MLP neurons of a small language model. Each row is named by its layer, matrix (down: output weights) and neuron, and shows model dimensions 48-143. Each number is 128 + 24 x the weight over its row's rms, rounded and kept within 0 to 255. Numbers have three digits each. A neuron's up and down rows have the sign that makes its largest values positive.
After each neuron's rows, "fires before" lists the tokens most often just after its 100 highest values on Wikipedia text that the model never trained on.

L10.down243:153158133143162089114145150158148066149151169120145114151157106178122140132156129104124101143137099132135175120152096066144132123144124108114105147145125080137155110145094132102129087102125123133114134092170074121189140125152129135117215120149113094155136110137138155118123092126182123170
fires before: "\n"

L6.down369:142147124168087132129141140129118161170134129138124122131106100117090155114104122105109119169135160139153105132158156155111164165153098148138141080165128113143122110130116159066120125090147123088154156107165096139123122103144135164146121102123122123150145095097148124108102114168110110082
fires before: "2", "1", "0", "3", "45", "4"

L6.down65:133124118166138149121142168142097154115117097114152112133119136114166136124118128094134169179136092144116138152134136113128085104149084115124079101138160107119155132161146175119131150094081106111146122151091124129121141128139110086139138120137138132121122151170135159110149142121152127118
fires before: "\n", "\n\n"

L18.down166:115105189159142144136107083131116122114115123179106114097133120157083098149143110147130077149129125105159108133144087120140136161134125161143138114150132117095129163089156132142125070119131125105149108131101137106095141138127123123129114125151127134116177110147112155153138103157079074136
fires before: "1", "000", "\n", "2"

L15.down178:139167133140132122130121141126126126134073112161108147159085157127159127094100130125176106120176118107145148152091133118124113132097155078097146121145139098165092115138152119148104161110117156076166109119073117144121105180137154132175135138117115167096093149104129176123087122147128121134
fires before: "\n", " | — |", "8"

L2.down205:106128142090083148130124145150153117179134141120138115124068131117146150150092086124089137121162092112147146107153146132142102159145146201105103144133141128151117115146149148151110156132117138071123170138139101121149134079123165124078104108091150077115094117101092123107133086108117139149
fires before: "\n", "\n\n"

L12.down198:046174098134144147091142166110101116106128106098091126136118148090097092152135106119128152150109103136130103107187181117101142114121134104116134120169143130106137094135124166060156135119101142126159112130124106128139124113147157142130107114193151151137145160152124133106152131108144170161
fires before: "\n\n", "\n"

L16.down176:128118132153131176144108144170150128119147132148150112153163089123136141133150162127177121114122126130127163144149107129091114120114159134127113124174156110147112094111177153098105129116142129139162123154073078132160127153095140098119141155101145109144119144098119098122129095150133155105
fires before: "-", "- K", "- D", "- N", "- T", "- H"

L3.down430:161163148109145139115123141149128162130125104092101141138134139087100130145088118144127134127143102123097166156183169117162104156099157128161104159093100141096107143105057108112125099155153100084134126113122167134142146118150158132151091118110128122139116135119136179129136157113162134154
fires before: "\n", "\n\n"

L16.down191:096124133138082159139120153105083175143152162153112118095118165122115113109149091126119097134110135118158147141121144114086139089130131131111142140137141148137089116118133162111179130097107104162127105171104097105117126143132153114152193099153139089119137160122159104117121116177062142137
fires before: "\n", "| ", " |", "|", "| Gold", "0"

L15.down449:114164158121170097095131145128119147141075132098162129135119097058102119139075162137121123123134132060098116120110106154131110169138120106088159164124092166131147091137132159102140116176126121136084120112137102154126114144104097119163151144102119101153114124148162092117148115103132134102
fires before: "\n", "\n\n"

L22.down4:157157169107103080114118170129162122129117093106130126130105132103146155105154141135143127174119139067101132125138145114148168148149113132132167133078129119156104133103086154088082132118106131161103171142113151136148151134133154120135126117149147161149124122089128127143144126126153124118
fires before: "\n", "\n\n"

L13.down306:118136129129103085121126124100098131087126161127091066067137117103128078129113128166145149154133128116086123116117129127108175133120102144150152115161115128101136158103105147138121094092141163075101161118135156100088138139120120145115100105124092118137162101103140094110136121119120145149
fires before: "0", "1", "2", "3", "15"

L18.down416:128155153109146170106130152149151112133144121083157127153123120100139171124097141083155113126145121101102114149115171049113135114130091170143101099138144096157074157151125105138072085117106093154139154133128103086142093089093107130159106112151122142124131121121150139115145085137142122132
fires before: "\n\n", " It", " The", "\n", " He", " It is"

L16.down168:119148167160118144137165086101181117095190106142162152111147134112128168118123126146108131114112104116124126133114117150148173161129091111086105097127147135113130134147091114149148135132139179126106129125118097164125123104179159115096100108171094116134156130106096132116159115118144158150
fires before: "2", "1", "5"

L3.down217:164137141138115163149120147128111141148145139129097139105160115171123144131136106128085147161133094091148137116166107131137134151147138149110133131132176150161139070125099152145109106138119156117100156134127094102098102123146140188088099169148128104080119140080130169118140146107115177145
fires before: "\n", "\n\n"

L3.down40:123119175105159163108137118132123154123173141132064134105153095121134118133117105130121135133171126110143143138158129095179081137119147140115140168138143171133101113142063128135149139115138178050110132117116128111115134114141149160138093122122129089096117175101159152115147152113130145144
fires before: "\n", "\n\n"

L7.down255:089132214143101147140126126114126135135120120146092061119108132141108134101107112103101123102096102176139093166121146157164125106109108126109131153150098092126105125154060115149092158140107107137147144089149161154133169094101122088126118163165149102153085114129144120138106110123112077105
fires before: "2", "4", "3", "9", "5", "80"

L20.down285:151125102107139101112099123144132108114134137161145225110123139139119125089121106132145133114152100109105123104131104109132119146152110095091090122119094115107121159104116131093120129090113109173146115125114131119130121085134149120123140167139139128117145130076182121124137124079117117108
fires before: "\n", "- ", "\n\n", "1"

L4.down472:110150119089117132095126124118089179080151136098129129154101137124125131159099068153089127147150062098130130133141165093115107137104139137083120100159158139151161130167122149115126091137144101099122126153130164127116139121129134091097106116147135100146116138126188162141145129123155115154
fires before: "\n", "\n\n"

L22.down76:150095133106151142159114135152116103109132085157152092104118119138104164122146140092116145120152112113122134122165171143175129140128128187068145155172132105116134115133121091112094126170134118077128151166135096125136095146116150066115111122121124091125101112139131136128126175163117138096
fires before: "\n", ".", " of the", ",", " of", " and"

L15.down12:174142093107158097124112191154098125143113132099136126124140157091107135146161115119122112117104091157085119169170139107090144155129091104118128163150127166066134179109142134176120129130138147159117089093144079098176117097127137131143156160089141145161101112127153137126113091142156104134
fires before: "1", "2", " Ad"

L8.down205:150175129141152142106113155139113122137155141174131141106166098151092141112136120097151137088146129129116116110131093080105121103118107142130115127101110142120072130163098095109106129114121143122124139151116138121144114136157140120129175121146150128151135119151120086141147116168140111142
fires before: "\n"

L22.down472:122117202095145104100125187190137141152163117136136147108149129094168126121106134160142118143107151115116107116152142124138089093108134157161139107129148137141179114107144154161119101156114121127108119122106094151126160128158159118114043144145131113140131133114159117164112129109111146134
fires before: "4", "7", "9", "1", "3"

L11.down418:139149141111118150165102082115109133129107116138151163104119124163148150091132146127101085110107121170101169124109134145120107097091173153127161154125102130119128112150084154126107086128144131075140171124087078117186182129153116104120144139113091131113110143132134150095117173091149113117
fires before: "1", ", ", "2"

L4.down284:118164148129108152114117095141122117122132104129137075127147085109079149137114120104181155148132157121149131110137121133160189158141167118139119100134137109101109121102132120144097110132110172102114170140108058131100084130145147109147083111074080133152106118094128103118125161128164125121
fires before: "1", "2", "101", "19", "15", "30"

L4.down393:162095140133117109124113110169128105134077163126118070162129088156144131134128100145077144135167123096083140143102145116121128086140101161120132121096140149106098118150130163153111118140134117095120144126170118107095138114128119115144116140117123100094149161077127150127142138109139159142
fires before: "\n", "\n\n"

L6.down404:128113162130136117125165139145126119123133115123131110130147109136169089132137132137178139154135130100121118150144176094155105148108143139103162101155112151111135107109114097181138121135113111146056148113138146175134117116121144126113102143122108071103134129135139111194095137112147112171
fires before: "\n", "\n\n"

L3.down90:115094147134130132113127140125142129122128102100122130117132130180147139144098146139115137136169109139112120137159091102136144184168088087137115098115151151150163092148126164111120135106155138085092140116094084111121127149102119085085125129204091159077156137105085136133102138136155140096
fires before: "\n", "\n\n"

L2.down412:135145137171156118168158101154145089133099163113148069120164122137153149071122107130110116124141094142160098143124136131133104133168121123129101146133090124139115111164135132105101126129117156117139170100163058132142102174096138102113169139135140156176131137118099129138126144152121122105
fires before: "\n", " of"

L15.down195:111158146165142128138118116130137128141120142145101088179124079126150194120163139145154083128149126120155128114125148142113134127101141099115101135105082162107134129097139150109112157118190123086147129105106125115160092120141122112151094093152136116119124129135147135114094137151111097117
fires before: "1", "2"

L10.down376:106165107126132154143146099141129105080185159163098139124120143132093156141130125147137122134133145142110126140110109080120142087137139140098119193148120113116079141142140115152134155155099110122123079115123160158156130105090078100141125118161096117144087180102117141176101123151112145109
fires before: "\n"

L15.down1:121164120117154154170151150152121154105138100129130175166132127149107145151146150100123172119173095058118124148143129127139143107142096121100114158154168172102104133154146127137107101125116123076110083099126151108129103117095110134133135152131151150129107133175107104157085149167114115100
fires before: "\n", "\n\n", " to"

L6.down81:153170104092150119109124121108083172137157132141099069136158096082157137137134102130176088148117076124119127117132109115155095133097127123116120108138158144102148133123098139111143135193156118132107173142136095118117123138125126139126103117140163094152099119096111162127143124142142131167
fires before: "\n", "\n\n"

L2.down76:127161138107138103122122135126119130128105116141177118154109167109124109150118138116093112107144115108120158116117130116144158133108132145115153135128093097096122123130125098141087150125111130126122176122103089118139084142115075110113142156130098091127135113117141162105173133120085135127
fires before: "2", "1", "\n"

L10.down72:114130145142130170126118142122134145113109126100107156105078072148148146112118143136133092091156126087150098085109129137128132119109122108175148097139095140123149154105117113121107142142115176161132095129148132132127118123138123140074099140121147139142179126098120088105086089149090115168
fires before: "\n\n", "\n"

L6.down191:095111120088128136123128129170123131112128129176127143177139112105120133145131142119155117126199088130183127162110147141116111111138179147135131150154112148121075134113134132077143143174158117148146145132144159099116101114128128135112156107094196096116112110093090119089133157118107126133
fires before: "\n", "\n\n"

L12.down345:117157145148148134100154152142167130135196139117131179144142114136132128134101123115116148139128082101103126110096139112097085179123054111162097126159102165122093079093112135108169107159112151107152095149130138120148121103099142128101130116144137088121163109173130115135145146094103130136
fires before: "1", "2", "| ", "77"

L22.down150:141134120142106136130135086174137130177154130144140068109140154140114121141130126159134130122102166115141135130159112153121088147124096109090150149086102136122136131103113112104172152129124111151136118131163122143107123128161071132109088136184121116135126150096130122118166094128146155102
fires before: "| "

L5.down112:143149123101089079126135148180183094155115168132116109099114121125118154173107122131129119124186131108135110122137122107121120134105174105159150155133124142120118143148134127143139101145155150117115108117135137103105094131131125130072127093121143126072133150123108176151170137156129154115
fires before: " | ", " |", "'", ".", "; "

L9.down179:131112187148128127103126113102179177111124141100143159132145116136137168126153131124143142135168126100146137130174099115139113135127115119107121121114144157124101118121133130138112130103116111040148152141152106152174110152105121131178123110144124135156187134075166110172138150110127127100
fires before: "1", "2"

L9.down365:140140164114148106118085094162116132085110176137128158132103139153108190141172132135119142152104156144100110144155150099141095128142104098129157108105132156139121119135091126137135114155131142101146120124176109129093119144102095173141138157129145093131155086132127120064131150072116137130
fires before: "\n", "\n\n"

L22.down162:152139133119102149118118145135115124148099111138166116113081123087131102143133106128107080102124108103114167121150179101143099090165118149125129157152121086131179120123163127173092147145132118090090106161104091151135151098110120087160104128114155126125094143112109098169139189121154114126
fires before: "\n", "\n\n"

L13.down58:112141136174132124146127086076118154099132115117125128114105148173165091122124136176111117129126135159139102135123125148135081133138123126164181181170125127122131146095111117112147127143103173094089101115113138089138124150113156157126119108136114109108105167125101101155115162139131132152
fires before: "1", "2"

L18.down216:120126170125146151126110131127141149129152181086107115145108121127091134103136180165128165124129141111161090134150174138158106154102120128133113140145152091190150143110108145132126141131131164089150169140057110138141148152115133078123116118144136105150113136168098134110136118124138153147
fires before: "\n", " |", "\n\n", " Re", " "

L20.down38:118124105153097138094119123119127166141117114153094151103099075156124139095062179154108113138152088133109115124117170128161152164098123174127119108121112112084123123091118098145139136155107155139142146112109112176090161101090160143138110162137144112136161089121132076111155133159115122126
fires before: "2", "1", "3", "4"

L11.down362:102166162167116164089107100115105100108133134148075127106123108125121159169176121147127161144167089119156116077137099133132110131114123112147107107165110106131144151123126168169107132124151089094091150137156132129104136094127147162135127119152151118156106118125116158133106133168142188112
fires before: "\n", "\n\n", "ey"

L11.down437:160111145107150168122096138160138122116121208134146123175128113126133101190165128119134121124131150129094092137162097125067142138137096141155157144133120125168113067143104139133108085111144157124103107128134123142144135142124146145138089101074154105135136124113125117143106203127126172116
fires before: " | ", "\n", " |  |", ","

L22.down379:132109104130159134175113139146108162116181118102157130133121120122143094151147111123156114103143131098092154106159153127092148118131104169143094131142123114135174130096113159161090129153134110140162142142174119124123126110152115168107111149133114120132170138172168135092133076133099103114
fires before: "uk", "u", "uz", "uki", "o", "i ("

L4.down420:119114144130155158136119139128074141136155132126114125129140110125200142113112108107088156149172131130119167089146116114136086170134178128106146149146142157155123140108081135113148126153146152071123140109148132149113133114167165163136086139148157086129112132090162163152124141146160164145
fires before: "\n", "\n\n"

L4.down356:149120101173141119129100164167140169144104151130186131161075124122119147126124083120166148122152079130183145153131148118114120088115145132100131142138120118130134122102154130115098108104091154122130113119121153169153134140132090142102148152099139133151120175100150162125103168141131135128
fires before: "| ", "- ", "-", "|", "- K"

L4.down360:091085163124127160114126137127146085122186161115153127138147142141109114115103118129131115169146115175131133115131126121147102169145162212123105178152149173143108124099150151164120149096157151114098130142167081170131118097149134133144121143107145132098132152116082156151134183105121097171
fires before: "\n", "\n\n"

L6.down154:117119169107103158161143121077150106179127112124115091163149089135158125125103137117107128059116075113112131115148144132139085111142127109181164094102135165109072143141115151130093123133154130118082125112087128106165159126168084129109159086097122154156084147098127152123126110104106077112
fires before: "\n\n", "2", "\n", " of", "==", " |"

L17.down489:130148146183108098135107134152124156151120086170094136154157147151141179115115114096141153102124102166179143157185172145076124166142067146108122158124135153165162129130140107146112119128123133108101156091106132160114124130114118080130115097143108128139112135140098150153132107123108120121
fires before: "\n", "\n\n", "ular"

L12.down496:109142145132103128101109158139104126123132099126150126113153103131130107161121116145116071123105147140148119143151119139139138113126097112136118125125139114126141170105103120166146105136145135140155149088185096126124128101118170111109149183159135137168125161149106132172142151137124096167
fires before: "1", "2", "e"

L7.down198:156120103124120151129108125132142121140102118153143114166127131104094094134161145130140114156141157126138135133107144086104127109096123144170117123124095104144114116168160161157091102143097109157169140174150166139081117093100132155154192132177163124108122119100129149143100153127107098138
fires before: "| ", "- •", "-", "T", "- Time zone: UTC+"

L15.down401:129147127163163085131096141187165137129116137135115116128155060110120127114135109119094169129114127145143128090086123154146148121114181110123111108134143131163162096073109186114118122115180143135165102110093118107134154142129115140154100148159155116144155168137126159134108103140091124130
fires before: "2", "1", "\n\n"

L9.down218:105127168114144126111153085116109110130095135128142128126139137126112141132104108120106149169157154121137147095177141093129142168153091182127138135100159139114122156123079147128142148124094146104128130101162120089149128110101176159094076117181153085159102147107153162149117131131132133178
fires before: "\n", "\n\n"

L6.down340:108114169142134155112148152100131142110114136181116147144103111155102163121111129103118106116101119134149121180127100152146139123137126116093125148158085080110121139117105115151099146140092082124147128132130121130124158055134117117161109177127154132144118138083161104132082129135124115103
fires before: "4", "2", "3", "5", "9", "7"

L7.down150:076144167138156131136116168125114097132137138112107147120128128118128132159124119163135091138124131084122120162156113104148123118152092126089123129144091138113135113135164118101110181061183083132096116089144079086130113133121126142113132134116183160186123133156118132147134138145126124098
fires before: "\n\n", "1", "2", "\n"

L6.down102:104128185121158152123151146115110109161169154111144106152141151108092164185147152158106174152120133120141141137104139145158085110161116116138129154121124158102144096138094094132179120155138099163144126134103115106158126133101115087139123106138158096197137139118138109093055115108107152146
fires before: "\n\n", "\n", " American"

L9.down198:120133155134137122134197112097115128165150129161162143132116138138176166127138137075111144116149101117141132129179103130087162142112118139105151093148102142120121098101123129123143118113122119103129102092107110120126138102114149136112151124123116115144119137123140162122157126078103138117
fires before: " Ad", "1", "| ", "2", "|", " loan"

L20.down266:144140138115154114087122109107116099135144121134111147120169109174193098107109099030079128148177080124124119162125123127137135165117137126124125101082111117129095140154122138139060114097123135092111142120111117126146124116152100097151098155094148120128137168095134106158167110124123210095
fires before: "\n", " |"

L7.down191:151186128130167077097123142116138156160151144123126074092112080148130158149136102145140145145162124143113136120121143138149131113106119171113123117169117140146132114178151132107078134109100136101146099105153097153124091169154126119175195153117109073125113148115160134111150146138131124110
fires before: "\n", "\n\n"

L7.down297:133124169096162128145152114125111117133151158143139132131092110137114148128154146168125099136127171115116089046153176155120088129117102135133126184150095134092112167126128135107112125122116125144120113120066083094118129116123116150165152137153139080147133128110119148111124095129117140094
fires before: "\n\n", " He"

L7.down42:129172103146176111101135135118139134155114146114133121118087131165117103136122145121142160150145106129105139129123133110137109144123112121121112093095132140104144174149170164140102133113129119094168109120128161087081142129176131176070137096099082116143154150093166171126098147105087134137
fires before: "\n", "\n\n"

L15.down374:135101116114090138097096124150130089081137137127123075140111124091152158124146153150131143094149150145142121098114161106106099158133095104141136134136105125137124153122114133127132149135139117112155088071180113173129087129157143194100124115127137156116153121120095089106116123146157130169
fires before: "\n", "\n\n", ":"

L3.down410:116092137116133124124100135118155173110130156147149101174128137163157166155159124136126173106118112141126146148144127145134140162149098121120136144133138155153165085125160122106099077150091146083139112145151132086104129123070143141115120115108178076118110155119133122103176147130129108094
fires before: "\n", "\n\n", ".", " | Y", "–", "),"

L12.down427:130140104137098166135116104132149138110153128131119103122110101104117127191091115153137108154165121075154107124152126127142133079132124131106134094154179143172098114149081138131151140141119111122104165125127136114114125071073112141129159157121062113149137129141117108145110150105132128152
fires before: "\n", "\n\n", "'s"

L20.down119:097112136108142143132135118118161080104107123133160066131140136112138105119175144108129168120177134132095138125140105145155149104168109135134134137100134129101132129166097090153085143155107146105108101139128127122096129129149125116094141154090095124116130125132120130129125136129143114110
fires before: "\n", "\n\n"

L10.down71:131140122096144116112109106121139104149128145179108143127144135097114180118093125141154159158137166136153113150132114106096122143158121117153113107134100125134122110117069186129142104130111161135102143138126104113108093109158168199150116113173142100135145111124123124096133149127192130104
fires before: "\n", "\n\n"

L4.down51:105109149118151111121157157131121115109148091129133148124084117119137143110110114119136157149113107146157101157126150104133118084118139152132100144152145162165087110113116098093171159134124136135126138147151097152118100127099138118139132142141151090091136151123116155135109114100165098167
fires before: "\n\n", "\n"

L5.down8:082123118121143137122137167120111130096162145121136153126144104133129169147122149112151141124112078134107080125096106111167110114137132166114131107155156090121101174122091112110129151105137165145119129141176087141165157146123132132101144107125139160102100120111144133146137112117118100127
fires before: "\n", "\n\n"

L3.down260:177112131128130126130082111153157116108137124134201111118120107114124115100092150099157107155123153142133137169111137134121116140135086112109119168166113132165133124108143137104094134116122114115130074151115108154142117084137119164101185137153134071115121140096120123134132108190148108127
fires before: "-", "- ", "- D", "- G", "|", "- H"

L7.down319:128125126101159123135133141151110117132118133131115122137119099158117142117166093097146152109141137148134081121129143106115141121113162097139118140177124134131163084120112144102117070139091117133111167107158132131115123169130137147142132147178141060201145122101170150108117186098111123133
fires before: "\n\n", "\n"

L18.down377:127088118113134119147093159134169113135135184182153104116142150125124120142120140076125118132094128145149160113089102138084143126106110139114138125152132136106099113121149130134124172139141109137117091160152060157129121114127179149117086068127162166118159126105081128169088169125102148144
fires before: "\n", " medal –", " |", " P"

L3.down123:111087158100116143174135177137120109153148155152141086122164123120166160112110144130140135115133152152131134118116131123174077133135067162115114128147127110132097188172141141091131115110135166127147137113092115130152139086102123115106133100127121111156077157146125120150120135136132120125
fires before: "\n\n", " The", " He", " This"

L9.down475:107162106111084158060107145147133115109135105110146111147097124107147124107128164135126184153148099139148102114140147124136138107137098101153101120103146095142142114127127168117118119170149105119140155102145126104176151102109129116120175129091118147114138115114142089143118098133141132166
fires before: "-", "- N", "- ", "- H", "- O"

L18.down46:143089177122132108139100112133154149170156153109195095149116137109074135151119155163146149120147122128102116144163133135127139161080112138079139164109132184128125119099140121134146094097094127117130146094123120149127111112146159118165159099112119105142106125125137164096109097149104094162
fires before: "\n", "| ", "\n\n", "|"

L22.down261:111143124102142105160081105152125095134121104167122109138166109109157086166077149078129114146099134134143129156137149093116129103151128133155140139158129129159096130099136146157170114158131100097152101119128143113098136146145088133119142127118141154134174157124126121137136133085114102108
fires before: "i (", "i S", "o", "e", "a S", "ich"

L12.down302:158118164099079127132120140113057136147128134132118119129090127164073170092134134151119112126131149142110120141165071132150135136129127101122111139133099148122163162139153104090138142091150141144134071080147156131142119120114124123141115102128155154107107178120163125120133126144152064154
fires before: "1", "\n", " | ", " place | ", " |", " | Apps | Goals"

L12.down68:092145145116125185133105108109164099136115104183154117133115126117142132141178118103142160143120152096123173154162080126102120100108120117168085152121137125094153117142153100161137122138119134131126158147143132142130161146123095130119112099139163105158113132096171144148153124172120134090
fires before: ".", "1", "2", "\n\n"

L6.down504:132095117123103143131157175110120159124141109134068147057129118130111102116115115143109121140104103118135140155150080124098124082137114165112111110116167120143112086126162150073130139159086126082118111113112138132077121110116155134109091136152134132139163116087133137131119138107121108112
fires before: "1", "2", "3"

L20.down80:118160115146133129131108116081141099115111162140133097120176130139125133166104127145162114125143081130140123121106102132187127120124115150126138168116144130121103134110151121170141134159119142132111105117169101104086130117121085150130131125131095138113114146105104122083146138151117121104
fires before: "1", "\n", "\n\n", "2"

L3.down183:147130135119142148161127119143120117136153151127105078165136113138122154127184100124075141172116119129080136132131144173164109118143085125116118117134113145145091126150124138125151145120129108102115128116138101124152163086143157140111119120208131069143144154124114169120103122100102172128
fires before: "\n", "\n\n"

L18.down51:124113126082151134094118136125112120144120118120151054158148115133158152108108176093135148104128142122129106098118142120120134124145137129129117124170169143139100151147114110131122172106140107160134143136154131086169136121108161117151157104133109124113116138097127091143122133139111153151
fires before: "\n\n", " He", " The"

L7.down86:118149098097095151082140147122137146148124105169123138126154100161099145113149108137123110095164116150153153107121119086167112125125128170175098144162169105142141172124139096151105153112129126109106129120179123120127182119115118132133134116123159105138184142107133151166166143140154125122
fires before: "\n", "\n\n"

L8.down258:140138112137130124099154103158112133131127194118158108137113105132081114044114147119121122132177127090179105160127133120123121122124142107130121148105103096122134127097092137133127099159176140137139124139111173096147149105146114100146163134151133103113135118154134135117122139167137088121
fires before: "-", "- The", "- D"

L22.down191:176138087085127115141144104127084118111107151136134150151170138125116129119127114108109116114128135157129173131146084116094095165158103136117139104092119115064115099122139161121153124181114126118161130125088109142128119184142091106096084144117116140132135128125124141142173109140150112133
fires before: " |", " Ad", " | The"

L10.down63:123136134105115115107096080139077122095138140128126136179174087126142128116124093089109147151122078151157163140121126136100128113135141174134122175148126115113113117150184109114112136120149159098176117112158071111114124090085160120102156149134100101108130166069129144117155166118122142142
fires before: "2", "1", "\n", "\n\n"

L10.down140:125178143130139130144113116134131134137124093140162159153105124171151114122107105099155120148094122150073105125130138125158100152128116120129109125180168174156148090091106169084109152091108152117122140141110113136138139145164150133072125125174158127103154153095149103143103137128108133139
fires before: "\n", "\n\n"

L10.down429:172160094110144085101086139151136102177135121110182121156153100142097137125144110134156153137119117143183130121121124098117133113090105125140102161164066115117140150148126119132123139150133133075090092156138129146127138141089130153146148141129103122134127156113103115136115126138126115127
fires before: "| ", "|", "| Gold", "- "

L8.down404:117138126135144088106134146173130125174182139135157107130097168101140100155116146103105147091144158113129098127114135082169116080111118082110157138161143126149072143077134152173142133107089112160102077166144125183129152133099124169124141107140160109137081104124152135118133145145157119142
fires before: "| "

L7.down14:136147107167166143140135138151148113172085095138135142104100140144104147123142127095135127143138101061110115135143131131125158139102146131134121107158117127140155083088152106089149125098115143100159145133122075125114107129114104080183117132116137079128139144120167140085143155120140102120
fires before: "\n", "\n\n", "="

L7.down408:106117095157163134156121108130134123146118105159119107108124107109143174128113133127120123141128115083153115133088116117118115113088137110145186070119095157144135109148100156121137101150113128125110077119134151160129097137106073137079141123103114100139133125089135119119150188124137128129
fires before: "\n", " Im", " (", " |", " | Apps | Goals"

L15.down376:108118158116090159092098091131141159106129132095126132118139109111143151090157143116122157140144142134153121128108122153149072137145101147117103156138179147127089135144105111170125135114100146082132121129141104124159139108139132142148085148148097153130138133111140146123155165176162147142
fires before: "\n", "\n\n"

L5.down424:138139144110161167121109125117136132120153132123130117131095164151115158168104144149145136130133136154144138099180143144116145126154129112139065073087162138128147090164096125128125109109142170097118162131126135108145119150129137123091127105121123116103119091074140158118158129136108125162
fires before: "\n", "\n\n", "ason"